{
  "norm": "rmsnorm",
  "norm_place": "pre",
  "positions": "rope",
  "init": "trunc",
  "beta2": 0.99
}
MLP neurons of a small language model. Each row is named by its layer, matrix (gate and up: input weights) and neuron, and shows model dimensions 96-287. Each number is 500 + 50 x the weight over its row's rms, rounded and kept within 0 to 999. Numbers have three digits each. A neuron's up and down rows have the sign that makes its largest values positive.
After each neuron's rows, "fires on" lists the tokens most often at its 100 highest values on Wikipedia text that the model never trained on; "fires in" lists the words (lower case) most often at its 100 highest values on Wikipedia text that the model never trained on.

L2.gate1088:590452540511541547560523487468504415498540450487500443485484563476507509504500586449498526542564603530562514508529443508522513574485500570556511631523542511507497429464595496461604492544456486466529554476479509507494488513603509493509507412555484562439377473474471572432507571568538462401504497509479479557602491492490522483602450499515549430495623523508566499489530490486489483408540474477517525428444488622534552499439512465536559499432446491490484505536429474584440406431540456495515536449511476528539521435558468497504542465495478471511515542487499427538524419615492455456
L2.up1088:560543498498478485509437555510525458451555528569434462496515529496384473590523505485529485437614632474550503498521472509551434470415508585542538498513489504505445500575581551558552562575407498460484525539552507501511501462526530341523506434562500606466447527488533521463488456474575513478536451522541521486552597449544517504642511450550540440529565462484580480550542460543569519523431537432544552453406561473509614523369478441474489432463502500460552538467405442478464449485562494438517636398419478543579506491515410522474451504467394467555495501498519477497468429588500516432
fires on: " the"
fires in: "the"

L2.gate109:510383512496542482545511571570575477560570454480365409497486501486492481551633532550547511503417552525494427476502504552553440469511476481537588521480553571547588461507519419410528470456493451505536634533499409497537521479484492489611443553461523500446539539537556556492531398603453546509461487533477506541551449478428556474468466526487461415507578516452550575489431525522570535463571529529553516487576501506601533611461447548587550520492462537567557462503501472377546557460500465519436566492385495514497408616537553488539555497456489524410532476487524522448499469511508455515
L2.up109:484433509530444490569401517503495396616509469441451454593504471538412585526539594569569556539492532590469492484441525440574463563522371506422521527590489549492515559468444515450530473587502550531462558534493481479468463448501484492503466592365547532570502522425505444487545449486501528560589489493551485529508448456554483396476498544500546440505547435451489565567447514535426526510372481516453535468493568410460593499454444432498508515552448533507525524517451503478467630473533482526489461423494459536424498487481511515531465542486519494538567404535523560495461472522545470483
fires on: " by"
fires in: "by"

L2.gate800:413548409486406505518530563525502478560501503511597468505455554601449395412479484487480511546579439415491452480547513533528519548514552478464493472579452573487522529473430465490573544506488536409516550532541566498501465470569600544509539472548507534478520528535557478486482449467554470513435412513485475474447462517549436433472501450502580522501434429502477447607487445472527484467489517468479551447400419472475530459498486537521455475593544490498510553457592540512458470530547450477430507525531491499514640403493527449436479510545401522583562517485545483500546495441443547519
L2.up800:602489555473589391473604496440494538536540462441528512515451490486514461521536459511505471572567547522431475498441474506529483517454544506523427591634458446560520526434477456410587492489588526545504492501529533535471471536485632492481540485443546476530452483494498519485488545519425470471463542464537444442457429444491540477477541515466421466541469520490524491454542474439540526487488505536578537441478518487426549623431541486495538434461515439462570593579492518585569512473482459458553449497426415576487542499526560416478471445476462528411517595477476510530612508478474478459
fires on: " He", " She", " It", " R", " There"
fires in: "he", "she", "it", "there", "other", "rating"

L9.gate477:596447458458468486615546503551506409529462481523573445500555542515484466496562501494478474548488500457493494431466449593516595511464461496505506478559481430498566485490585436496488453553524479554523534476445518521552374522544522499534619563516488583507435475543475528506450467505531479523481496569505420554567553464472561478504475503402466540436438550503596457582397587517466407449503571560464497463526438447511535451514490513471475516435533419476435539492456493501499488526415601529479518552401488488441513475421582377531507475555473486470481525569430523565415463527438567463
L9.up477:525487500527585512477396418503492489443637543517532430550499578544444471572467496457512420443531444453555474495479414427549483550467440488514446521494518538551491422585601469514528445517488537520444419536514579430546496540497450559482440486458464490478570426465508465410419495418496527525437500489483375391448507443559558452504536432491523494498465534500636519457559510508541412471474483537578488505504545473559462517437371613435497556454544518443454374513500490404575497559509575428551575545562486568490489516443534504462515485433490479538426566411504458475561485503432564494
fires on: " who", " which", " he", " that", " He"
fires in: "who", "which", "he", "that"

L3.gate483:523542412552430523489564522485541556502574593515442456579476486520405540581475482447438512454453576466471490544544482598593468483517517511511499457522532492569573472505499551582502485546585422420457462490523519551435544493430491579531472429456513549486511409471527505574507460575501496428417472495560429622487460475544504519548478559512548493572436589541565493446487551560495571468461540547569470447540570499504504497485446574525511510517394501464511531504466538505525544530467474520543489436527487469423458499555420496529555478436466512478612530579462573440544489427472497538
L3.up483:453397541523525564573443612421497541536515562527461506499454476421467554556467601507452477431517593502471404491569563529515527545523456555539525429416443545510523547470401612530582500535589444454494471541495563469535514480475466519502433503486545604575450500459584486426519553558447515493545598461499555434567451481487524537498528517557604486473472476474472513468437427588474538500504453555438483590504548509476484490495420470564523496485437441408434490517453436570442465482510441480439442498529497370517478564448545502507534433574499478483577567510495451464450478548588483449
fires on: " after", " to", " of", " by", " for"
fires in: "after", "to", "of", "by"

L2.gate530:521548511485480544465509447528432423492521524613465488448494429565570529578527415495498514490511579554481472568503531560510500567505489533457511445468480530506539496456505438472489504500544407575518386527496472530427529491393415613483530483555600472506487473501552551517460501400492556590452537590501541415526579447514471578566539511473476451503504533587471517507521511494479481498490520564428534535419510477460651480426490547427516535521448506628543581472484540480533575501424569530472446422533436488456575519525503449498457597544505488473494442530492502485621496506529391498
L2.up530:513573519443473455477513380464510430512483469446533500536541533632480489523536500491515602533588530434576377451489424506533434567456505392518617548470514490450380461469506513578514535495566488456461519523477573562408447486475431586450481460539506524514515419513531563560505469527441563443483482542514565579478520468466527519517537427513471571534504559484432583504576559507487547519515551516523385510537669532597534538465495473493453589505446514509447535525549493565528572421441563567518524472514490525475517528522506457537509493450497573477496512573494495502439465496530547478
fires on: " of", "m", "am"
fires in: "of", "bellamy"

L3.gate1037:430515458522517492503474417424533481506444382474449478517516503503439462478492490523423451531402529446562561554587459523462470435503498437498535421595452518558577500492529579487624538396520438438548585426601560498436516584616489544526533439459516422558500532453473477439433569483475504441562479545522493453431487484530506414506459470484644481418481516489503557409536496479451475506650544439469499451507453494501525509480500533558472516538472437459461430535558471539521587507487461439457472411485448450495482547529521465563551520450425505449444456466486524529461497505419553588
L3.up1037:512489447466479423462489542481477553532433448583439470582527479560470493561439513479491463469445653424504494427588457436509451516572437517470510424487449529530454533550438504492598600563538476461484447529430563559488435508454366501564451525521549532587562589499481513456454447513523484533425532473600465561501574478540500410470451458501601558564542510546447499516509534537516373527514533468418409446414525435493388500492481495465589458552459616509480514472497497474488477518567541524482583473473527472523515537486524470454512514432503593452550476527475519584494449384571587541
fires on: " of", " within", " throughout", " in", " to", " from"
fires in: "of", "within", "throughout", "in", "to", "from"

L9.gate37:575465423450509458528443440562418477524564533488419407585491431583435494533478452481520533548461447476551451400536501552475490442513526547396568455396497457549520507543532547525487522456508469592466503469472505528611490537577525529485459478464495499480474570455460491468445513546439512500499462561452359534510639513584521464593475497482520533479581442496522407513544556390531504387506552586573423442560512557493466477507496462508583553537450442556502579460443491438567502487490538436591518458503472423565440559493570443467448430508410428491583532421618519475463516499508483464
L9.up37:463576464508603555480442408502506571479494452488499407602451502416507526474563526497494630545536514477418549464488572553509497554496523446521493459525431490496563547532509593487580554516535482561496476543543476462515505467530486456475499476515557494459432530413528459476427583564430453476541454565457435500560519507586556536540508525506513538452514518466538436536501606490475498428500511604496556473532561582518443479525489495441492524502549389574562469415511481528516552545464458444522597546415418494571545513483568505487513542534487424519479557491543547563519446461580382406
fires on: " that"
fires in: "that"

L2.gate899:596415560392548508503496443527532550553525552544525541508449577369474491517518519426435533477523533464501568497519438477467602491487342503545501476462509549509540521421530532513564483546457432433562430489460511596495544522501441548471459443474567491588458507587465499534499497504505440516509543493484496523392562502565504567535485489557581462571484517591526531547456462473473522501530363462600450426433469584528506474543457356471554563517526541485503536413408482484559432454456543531439561532554463523472471493494464527559457561500518491452574529431570466474577521443499454535
L2.up899:499453478512484466433515486458489398547474492503416481553460468523517441571402451546544449464456622501606451577547513476613479511456491510474532483504538540454489493453450511558505583526571570491439455517498402528452546491529489481517543513512516543575490480461507481499425420544452527473492456541538491597478489440475538445529483524556499516464524462434457411460513537489482552530442587512536458427516522509512491466518541525521519456480395505533565501585489502570513540442418497560529619553509505477519468445531467602538360461488420454585538357514430490513412522460559404452
fires on: " of", "at", "ium"
fires in: "of", "titanium"

L9.gate1175:484494525470441514523533563470478510495410559486507545453558441504409531565491512482572519485496581528615497410527573424505541386530475413425559499425506487515526503486541416505528461495406469553454568399466613530573634494530422425425538483506554453494496499461569552496514452489430563469485481477531507471507529525620425452506463492376536501442524509472494610423572534512424472543533476479480487447570551470512530567547474527527576465420507561444453444551504492471478524573461491570502536444405528504435464544530490563421504485548502559582437504530553504522466491481552501522
L9.up1175:401565565554465554524510425432467569597451468580524583527488424426520472528462432503449442450549672555461517477520494482505476516529488438505448537527514515409516551397488502421484506561501499474505419495607554513527608439487441400561464463620356452573436543426492472535536546475584407490496464475507544538474515580430489553438497486550472543381568541539449471541482545489543459525471513424462505501518515488537496560573497503539593523497558478490507500454525418534470429494500520525544492495528583554505543520548456612528458457458529630497497533464540530524456526562482452558
fires on: " was", " were", "ly", " being", "ially", " are"
fires in: "was", "were", "being", "are", "only"

L2.gate695:557532469537450554577418480481403464488528482494477423586595526505500467499582493469490502572537488476410569440443549500518462507482486423516534492483442514487488511569503449456493567559524495500509465528522533593551508357531582471578519379425559522498543466554544435493473487537489505486483431478459512475469550458413451535484547469455452563489462425524496435568383475485512586387400516502464516466490513501496537432545426453498530470528472500567516586574426456477539542476615477598385434539403484388538492432505476518554531528536453469533559490413526507529511497560560507568
L2.up695:507589431528563525544490499595590501486413520500486403542544445499455478523596521558525446535476480409504557441448499510482535499482540393412521508479472523411583556462532515554515535514490549567446455542497526505469536496523534575560495542454451499446569527538482476558466516516474534512495496513501521469462555467521573504555528473497467463562473380572553507592472437555502472468518485620472529400453594512583493454445498404552573543561457610543518528514522565488528626563522455537500468527466466465504493497512556442531456398486456495567493457458416585444565553454526485462
fires on: " a", " that", " who", "American", " an"
fires in: "a", "american", "that", "who", "an", "it"

L9.gate604:459484583473477538564552500537503436458428438562508516564512439493479419549519504531484519521521475472538378472545482545446512531567454548478435461471478423474578504523487450448439517459511500535485407605530530500528527481582483419527438565506493506493501478409482549520394468425500413572480514387463454457560537605517531465499461463473468480508426423561574466524435531461422548408463471466462509544455485454476505400460417556449545486449521495572369550497544510431540417590414646529535423596465454510498564471493591500520466510430532515526436547409501488536516501486572470487
L9.up604:465450493573410496608451500446495515500439451534505492504585459381452474575543430500559499501479506525479550445551513456519470486546471435501535557461517472452437539523480462502511531538493482430504490515511461495490526545579463436550539410533500518477512552454492543477505546528555478494540468418585553489504556503473512491492603459537571474464487470591463483472501490459513503515482580417494472404573401455550521535496479541399568473547498556537471425556533479492543542525488528585520395588435474530528527418478520565470438569423521543500606439497489493489538494472510571520
fires on: " is", " was", " species", "Species", " a"
fires in: "is", "species", "was", "a"

L3.gate802:507500446542522404585495481555568474535622432553456443442551496526456564474555606552574433442485533565450519503540437452495558475514519531547539579419537516474464480536533517421543554465466439489541570455444521576505510392566466441412564539485457468538454486504456610591505558477506514500433550531513514576532485507591554433456516577543572548454478536505512497420508516455625523467554530516515493429571565576549487461493561491527576443602411577468516425559525506559490494591474545492418503440497533497579557416502534505547485500544418563491529564459597576509459478498537582446
L3.up802:441521411462504439549485478542550562396556507479470442541615523453457457561549429523452577458524388480464438529399454446554451533494486545414473492519492476480463453411384608573420496528443519522459478499601522554607494374516552486502511477502392505514566469542449475451467501513551514401513528532529514482462445481568524436444459519469513608596524541488538518579521483555455465547466545604437530479475513531545573534431528560440490503541395448442468574473510532478426549394483516523478525513569532446566480486521392470482446563415467490528482470495442483461479513531453432518
fires on: " were", " was", " following", " while", " when", " after"
fires in: "were", "was", "following", "while", "when", "after"

L3.gate369:458462516536421433499454533483474556528443512526526494479531413511495564523569468440528396547537457483536531485508527491551574543438493530422446510426462589547475458434548504588432467473486521557493415523465555607530494511514535463455577484525483559556546490461475484574463475432596486522575578491530538441529540458498433476549502386502518448489544559581447554494540573472524475503538489597496615559514360492453549528532467510515491503400487546434496546466495573555430527554420467514432492508431522585437573485458469500501424585470517555497517526438594511396477475543506547489
L3.up369:465500603528459545545451439568524464499509523526574525493541461479611526453559496483560520502571551430514453512583390470492579486447531556454513506526526450562576537602569510473565516472454452559467530444542532465541541530504512551426492530525494536542496391434453571593480552524566564442493488459463527479530486512503359494505499424490462519524534515500469478555580488422510483507487497489417549459481391526420570503458452507504512457492475510407473522569451583462476551573552600492480378538505540500431495424579488402543486508385497511497436441505527467460424475584512523469
fires on: " been", " were", " began", " not", " was"
fires in: "been", "were", "began", "was", "not"

L4.gate181:450607518450528510483435603450511503582538516480464578521419494561450423405385535483478527420466533599438499566480562474472483576606423453520422476473498552404495576502459496544502450544461490506545545553614576636510564554505573445450557489417478519512520503415467525521432522537411519509486486468528451539522581578460492571404492495433473500518533582532490600526503393543555521464448416596503467480427534467491564495441561457639488398507513477551506526564504462457545567485545431519470522527436456500518544557452440418506562525468476470562488460645499511443520487449489499411
L4.up181:493465546533516522550443482499472540583523535426451481433368477558438494547479456537578491434528515505503582469527432481545523462615419486537504520605495634499463540526566514452501491510516457494548543564582493464477479491465514515575408515494583501529555513512402479504402476490502507498509464528495379591446557509461454536572464456542477561634535582450511492491535508576522494484534487525606477450486485543559542513495506508526450517626458541530588475483449443504390478367543549511466438558526517504556486510485467410490498526531496456510484561519532458425473457468448528590
fires on: " years", " days", " him", " May", " weeks", " day"
fires in: "years", "days", "him", "may"

L2.gate690:431459529544449428449426472571522497513578558486474465507426577635395502546555451474498503520506469532540478527528467452529543489564432496476550523504499542431505522457446427495560489453469373473428552571421542483523488480616511434454583535443473495475517474504423470487514499534450566465516479541612494547520540484564392479518473484514550498520448651561449515467524532441581456421442575520509599474501448539438612495451540516542466493549501497523527580515505530544456544549491505526507426566409524589550451502478481476583531503455407539568509406500524559436468548469453524525
L2.up690:448471600465473488432480430512467537550568507565522508509577557568611525603523434475533477497516495497519415507441492441486589476486598475521550521446475494479510476529467397525496490579438466544470529504548581549507545585523502554496557435433506532491479511584420413427535572538568527513560555489537482477503483514586549497477516519457403508493476577521517490580498469472460500431530513548557525499488518508434557482472417554450508404487429487492489475557468509542574579536533573507485520546454491549538448434441461469457567480535443489502451536552511522595540516449350448528
fires on: " he", " she", " He", " She", "He"
fires in: "he", "she"

L9.gate1069:491516494508404404528514495450512512558456478541494432491551431530532451473493496560478450449524508562572499433500546535484568461505473425449430561457500439526506497448468503488559451562453389504397492467539528584511501421496420496465531486610467544563534491507449562541501449452535420619452497576557461506435426576559453407474560504490562518526575568486486516526536554398431461515490545366486488476525428508479512455465472556543548509508508442451445564546500532506519503608489500509533415493542595538519570451489519587498492460467544534379536444542492512611511465514525567458
L9.up1069:482421511520480524519504504559521504516496446543455580510488478564442512510587536513535517493549522537436444406489449451529513473518537462475570507442526517458575466504542600557548505455466453500465590487413438536620479505491534390532456487487528542514554509448470492489568411453491373539432533479453515527505557529536540441425530431502544543550455496479535408528513442527484486445467442470456622506488525579466555492397587476521529476557562437470441537552508535449462530452517589435536495496488551470571542493506540472449472458520413441471486462572520559416476544545410524524
fires on: " was", " were", " is", " are", " not", " be"
fires in: "was", "were", "is", "are", "not", "be"

L2.gate410:509490427448554496615599514511472482513542445445495500493474481473456501506494448477521479587604539490510432512538518546514486555534469497499563561557553449466454532525421535502471550496552435479476525438551462565462446523551493490517463445495480510518476491484452517550525417487476489477457460497490536521516480432423516430454501472513539518487444590467561519436527501518550511427436528485563464507447479589575493471379531491521469496518404565578414417429496559370543560466474525517491466477423410517461521547574552521458601452493461474522329569504565577516523459511534495434
L2.up410:525474534534573520556439611578448484437540573574485594560500466461501533550485507508568513446493472471579551493474449511503448509445496489509518484496450445449479528517460527468467490561503487473511473513493394515489562527506471539520438498372508524502482522563432487527512499514541504594503462421425481454494543463601531451442443582530527517475427460533559556439460486523431435537501485429450519470440520563461492564441497494485478521495457476533513401567532606455558559431551393497448446445445466483492445506512429573505490452487515485456483534491584561537434476495550474466
fires on: " with", " of", "ed", " at", " by", " to"
fires in: "with", "of", "at", "by", "to"

L9.gate437:369451516512578539490547576455415472449455525471487486541456462460516455476409595570450457566436503577508588404505567620459531456544553481432529459472453400439482512513393413421563508557570461487524401508463427511479518522482446502427490481467538470509449556437452526468451511416522498517533480501562474391563630459537437464442439496527498506538495488469541578502418530482458519554458502414484502523547493494432558423485421444536562443548534570530523521523533598514566492447438490418509522508490470496516524565448554560517469644475543514455458466407561519538544493451450490593
L9.up437:483453481437463416478569526421427610523504541491401510490361491510545442486512497489590532424514578520424568524508462462543565486473460476530597516520505500500503569466431436450446445498529573491409496590538430443503559487512372449567402568508487583553543554449556459530524470577572517540505533509454504455547518530513469480518516504548481590496560621500482569528493560455512572600467509455509556444441429599512471516522486473438433439473456525566527497475504473532557484560480402576421363529385459582462533540437495483439453609441454490478543469460564550522502536446501543567
fires on: " was", " is", " were", " are"
fires in: "was", "is", "were", "are"

L4.gate446:535535531458460439480483544433500504553546568437545514542432551545568432604517498438603486411510501527493515592523377424504519458472466589533386529474510503604503495591532547487468411536503491587519461417567371453484502491522415493497479430590570434414462522508473501460514491474538585583437431514529513567458429440524449531459574455481501556466498502501487615509481525529494503473551507424508406416451471512546538452529401485507511569491421509565419490487491467512480512588572427556479476542421469505489402473517489458466518502600550468424608555411529487489596411528536463487
L4.up446:558516501471489574512402448365435551551483538563458555432493553491489488531527561592495554482531484497491498510455579530539477421522551506474536483601475521556480485549418491430488398480570515523384571421516454472506551376537530489505430462506528490545566448477592562462533485525466581610576539472460506502470501488483486574534495444534487462473463468513494445541482507499565480524434501413506539579517499542487549369557541517424436475480489492486472398630444452593469492517547469449472585471472490566570501562462424518540473560601519389492439469486457507534478455469563524433
fires on: " on", " at", " On", "At"
fires in: "on", "at"

L2.gate349:470423477510494547642479582438485550478597486572462439518622564509535447538545500487435476573454561452409492548534498525496539502426435499455466579496553397520527468501505481581491493555508526503524456474430437555523541485590422536507521541455552451501522440506525550426484563497617456529557533527427552558531579451542483527520491348493478576509517474479507518457371492488501413472427463420421560598603405503539601500500573535545474545563466571554524517499513549490501510543449464465401488547477515478506518474503497455471514594444459565493591589530438531413538447535533459413
L2.up349:518540534468580513450532452435443565677574493610502401376486453573455572457624530526630506520526445491547473509537503524504485523447537512405412547498476581447484475434452538497604426468465468552492466575548527514515571578529465505490507531486448434488454447525558558545542526522489494409444535459509492512510584502518523529514528463437504474566514491472470568516449458420409474474473558461439518489560606479553465471504496609475443499430527431511557462531415447471546475453472520448436293492487501475562530542512532548589546517405551459462494468541498534492584530654539458510
fires on: " his", "'s", " from", " the", " His", "an"
fires in: "his", "s", "from", "the", "afghanistan"

L3.gate476:548471446530554479562412499558542530551586441505452466400506513523521448510500514507498540449469479490420464427487558508498515437433451500534600501517543504531555449482436508430557463538513517480475558564485455507530476445581481507471534462482465589519519547477403526433454538526457543500490565607593617568481431546590506455485428550447473547573464561491539474559469497556532456497443521567595448471483489583536555547491507525549608577512496545501546486511472515500482445577553415446447492556521537574547428533574496562438506455560430483491543538588471483480510444476543499522
L3.up476:492539507503510611567471525502508517559528658513485382561574550480506512595519488403552499466394536420511514508530480481562459440514414464566518464518517504495531506509494487420476548604515501464427467464568532452564532582469435549539507551400508526553474439549494558471456509497491519490498539543465437584468445609494500582517493547532553534601536438438519498575474596469480505432437459538528494435459520420573501541464504563545433520527464444468493475492491530409476549544473507534479572490517437464484493431566416549483560476527482627555502445472494482456543476453513378518
fires on: " when", " after", "hen", "rom", " if", " like"
fires in: "when", "after", "from", "if", "like", "since"

L3.gate556:509433573484599460499625534464573489535522563453421422481520560441428459512550484494494512557412550568480471467461524527499455610544477489566571483528413528525538619491461496557426538530487368487453502605544531510521514490519436491469446481388474577524476472511446486512451520506480558444527470578574577498457518576502513409513417486535549597454467516468500458485506401612519470431577542505488512475450551439580603509376510513569537467522438577493513535561550508486471544498521518474529513423389489466439423520480416437523553490407522511431492380569494484487554446516513466457
L3.up556:562510476513454587556478523439535548565469483441475505573480410526536527523495563556529572535507490527517556523521451500538434483442520503482533492619468561517481457535449514496549538523582482546489451516560493450594542504424433451624487503433554524489469581557482484495484453546497488393491540571609506558467452546440509420461375534535467521546499442422570457547438558505490505436467524460441449566466571586532569469499419661628510522528496433522547499531515482493399471501580575495578479506524571571414431512534501543501466468499495460490579504554510412554427501464527581507
fires on: " after", " to", " in", "ing", " by", " on"
fires in: "after", "to", "in", "by", "on", "from"

L2.gate1106:524557469446471526615579476472512464613463418538532465531449504532536549408550531562528506602524479472417549512546546553506471533466539529447560551591510538494528477534450397482489413576483412550492531575527395543528503501587471452535546530454519517471476447495440497509442579568472504539521567556535424543542454428554525499419445380453568472438590506464588452404541565480437421517547536594536595591487505533583522461604530498517512385469494471446507508465511513650529452476536477499488467483493478511411476442407471501471551489406588537522542508475519496468537526563561475495
L2.up1106:480529476485567510586503454498529493548524495503451447484404460437460602495543466397489480514372553484495512507486483632493495393515462567490512563501519468513476526474520515534592536597525444476494535544665481480540605393502535516507542527437528510479470472477588566459536541547543519531471519550404432534543557436567488512460559544468521491527577505465522581570526489452484555526485567497528554508506534445520517543525506538499518435544527578423546533463435470493510525438579549513556528406498585467456536465519566458564498558381535569486536422467528490530550524555513491463
fires on: "'s", " that", " his"
fires in: "s", "that", "his"

L8.gate442:451453414542473518459514520473501533502563513509483372551604428453495469487539521426480491534506495453522566423539528447579532473475518498440469450393558528447521499459528533526496639407541461588466620490471503531475562516505564437448632471513452503485487426583486551541477521526499453466523458552545480496440497546567524455424497407453494528453514510505459569480472478454460485473447422555502544509590499484474617538534441484457538472508478485420510501542522609487487496470440579515565572579489561445643524491429525487443488474398397565536501449514525529495506475506498499486
L8.up442:427465448499527596581454522511436573408502459477461509507519535481417583463469496487465527494555515410396437436355494487515559489520457544578436485541490515480562482476465492488472488540489495430458526557497534409454538505502550453464550475478401528406564478512481401486445603545511390563440430565513442536485492548610475516505557395528562518419467441552564533653511473408502430351483504548449523412501551531540446496469512540530449441532495587532467552479453570488467485560560435552565412519523527536515506528441401487521463469595470499554472495395517535566497578653365496467
fires on: " which", " that", " who", " and", "ich"
fires in: "which", "that", "who", "and"

L2.gate1125:500538532507460505528431486535500458444438543491494492566569610602539485530490475532392515539500538426464464570466388475522488550514511473409574488502522520488441488551536523517524540628487484514526467479573514475481484482513378513495462486449448499507512462566461489503474410506545542599476598477605598460485573510497492424497535524534487508469474443436603459571440488553556590488563474482477578440422478492491484422452455468524528512547483554454391432439447525509496602620575551533467535446496491479408430585489502479409595556413388505520479565493563563525542434548483476512
L2.up1125:550430484528522473454526487411543512584555496456451501555490500492478467471439475575431628455474439426561503480422441413558411521481516512459508534464515515513552511448411487472577413589422558451426551518425502545581479525431544444426562480578463515558507479501474446379438463494507547457565523533463499483370534522465497516571499405494524464534517488584546497524520453450543504440475518439520566577451423436430610474523547489518496456391410561435550430586467468518538480476487501524471501455471505601527535472531548417538540561511491425483432439495476459498544507495458486553
fires on: " in", " on", " near"
fires in: "in", "on"

L2.gate1214:621440496421518511536560481502493449543442504439432488582570555619366440480486496579548548535501533549520521392565502488568424531388523519556506557508505524429519494467511443522473540518448486482506608524507443528500471535484517467448434567614557501465495540501466540444512403524538456449505470511483560465612536464414486437512477471515536443540495460581561458426450479531583445572504497487566648499451535568526530541515540421422531507427533517488505427456418434589493402460471520424486494498474426507526493457607541475582532512488439544482528582550544554561447399485481525368
L2.up1214:530513515504545601594505541497571474470502504409391465555447501530456542598406492513567449556470545553542445461560485497493474473468478536538576519510516590460517360464572581561494543518449569439418557579428511467563544444524465499499459501482538526500467449527537476535441427501618506509507499465462576555535526375532512500499430529503513516549569496519539439485531472551457562476470419517466499500512567547467618495423467473435532481580497569477558535481497475467444531385462430419500545460474406487509532468551464611535481527445459546583558530604480428458410440583596515467
fires on: " the"
fires in: "the"

L3.gate1010:554538478514548477485390470489491440462484554534567466629537480546513452469446493422405487551371527483437577592531574596481469504512504563462550450475482468540561467497481561533495566564532541459541476496566545482563447579555430534542522512506550397459512464517457586459458440578521474501405488522591465468481495536519584512507460474522520477567465496506588554592471461499447558464522505489527524519473446482555535383447480467435451418579388466501506442475569423581523516513538504525469536502508420543500476492459489514450467502521464557428540551498507439609554488522421445491
L3.up1010:574483482456492474563422476527466499546564498518482450567500554582401546506494496400588474570441524430611488428493458512570512533461564443484569498561602416507500512545450489516514476463567527506465506538452503524435554521580381509479542504447479410552646410496537481525580593544537522492513546507509530612537468449508568427430489525463582557534589417497538446554497420458478458429459470381413533511467510467534490562576533549544480467542441500507475546489461530523429544429393464455505453598516527495494465490501471538535512505533532580519500553424477492434508449464519476476
fires on: " of", " in", "pe", "ary"
fires in: "of", "in"

L2.gate1109:527549495518440443565463578545510412426592565432438389551519560541365485532422446490508501576480472529482555434507486495520552490457471470461470487455537461474466420485555527547593401459485491451480540532503561524513570436451410519480544522477505553449515579618562572485553477540520517485445508526523591440411438506434526526487489492542530571589494444548647481545450495506512520478507492478520586429491388449533572571432487524497532571559417455518452540462424571529507491511491398520467497502500490542423448550466487482462549570444419501477483448374506446509531487519509443500
L2.up1109:500434489544413500521473432484534457539531486523436550498512498548478576475521539503456498439557461508547515533401544423499491548496428394456475519469484435473456446470516622487549432536510397494445495522443411508448505498431475550459583548477440470580465533604497525542507444565454498503411572476559506549576529526574570538490464632534537433556578540471570477491535500595531447535481579580480534471463594457460601519405584510462447488515480610461410535642547486576557497611422466467434546563464451537498465512464456532475537470505519497461557400491476559550448518548510509558
fires on: " in", " by", " at", " from", "ors", " album"
fires in: "in", "by", "at", "from", "album", "honors"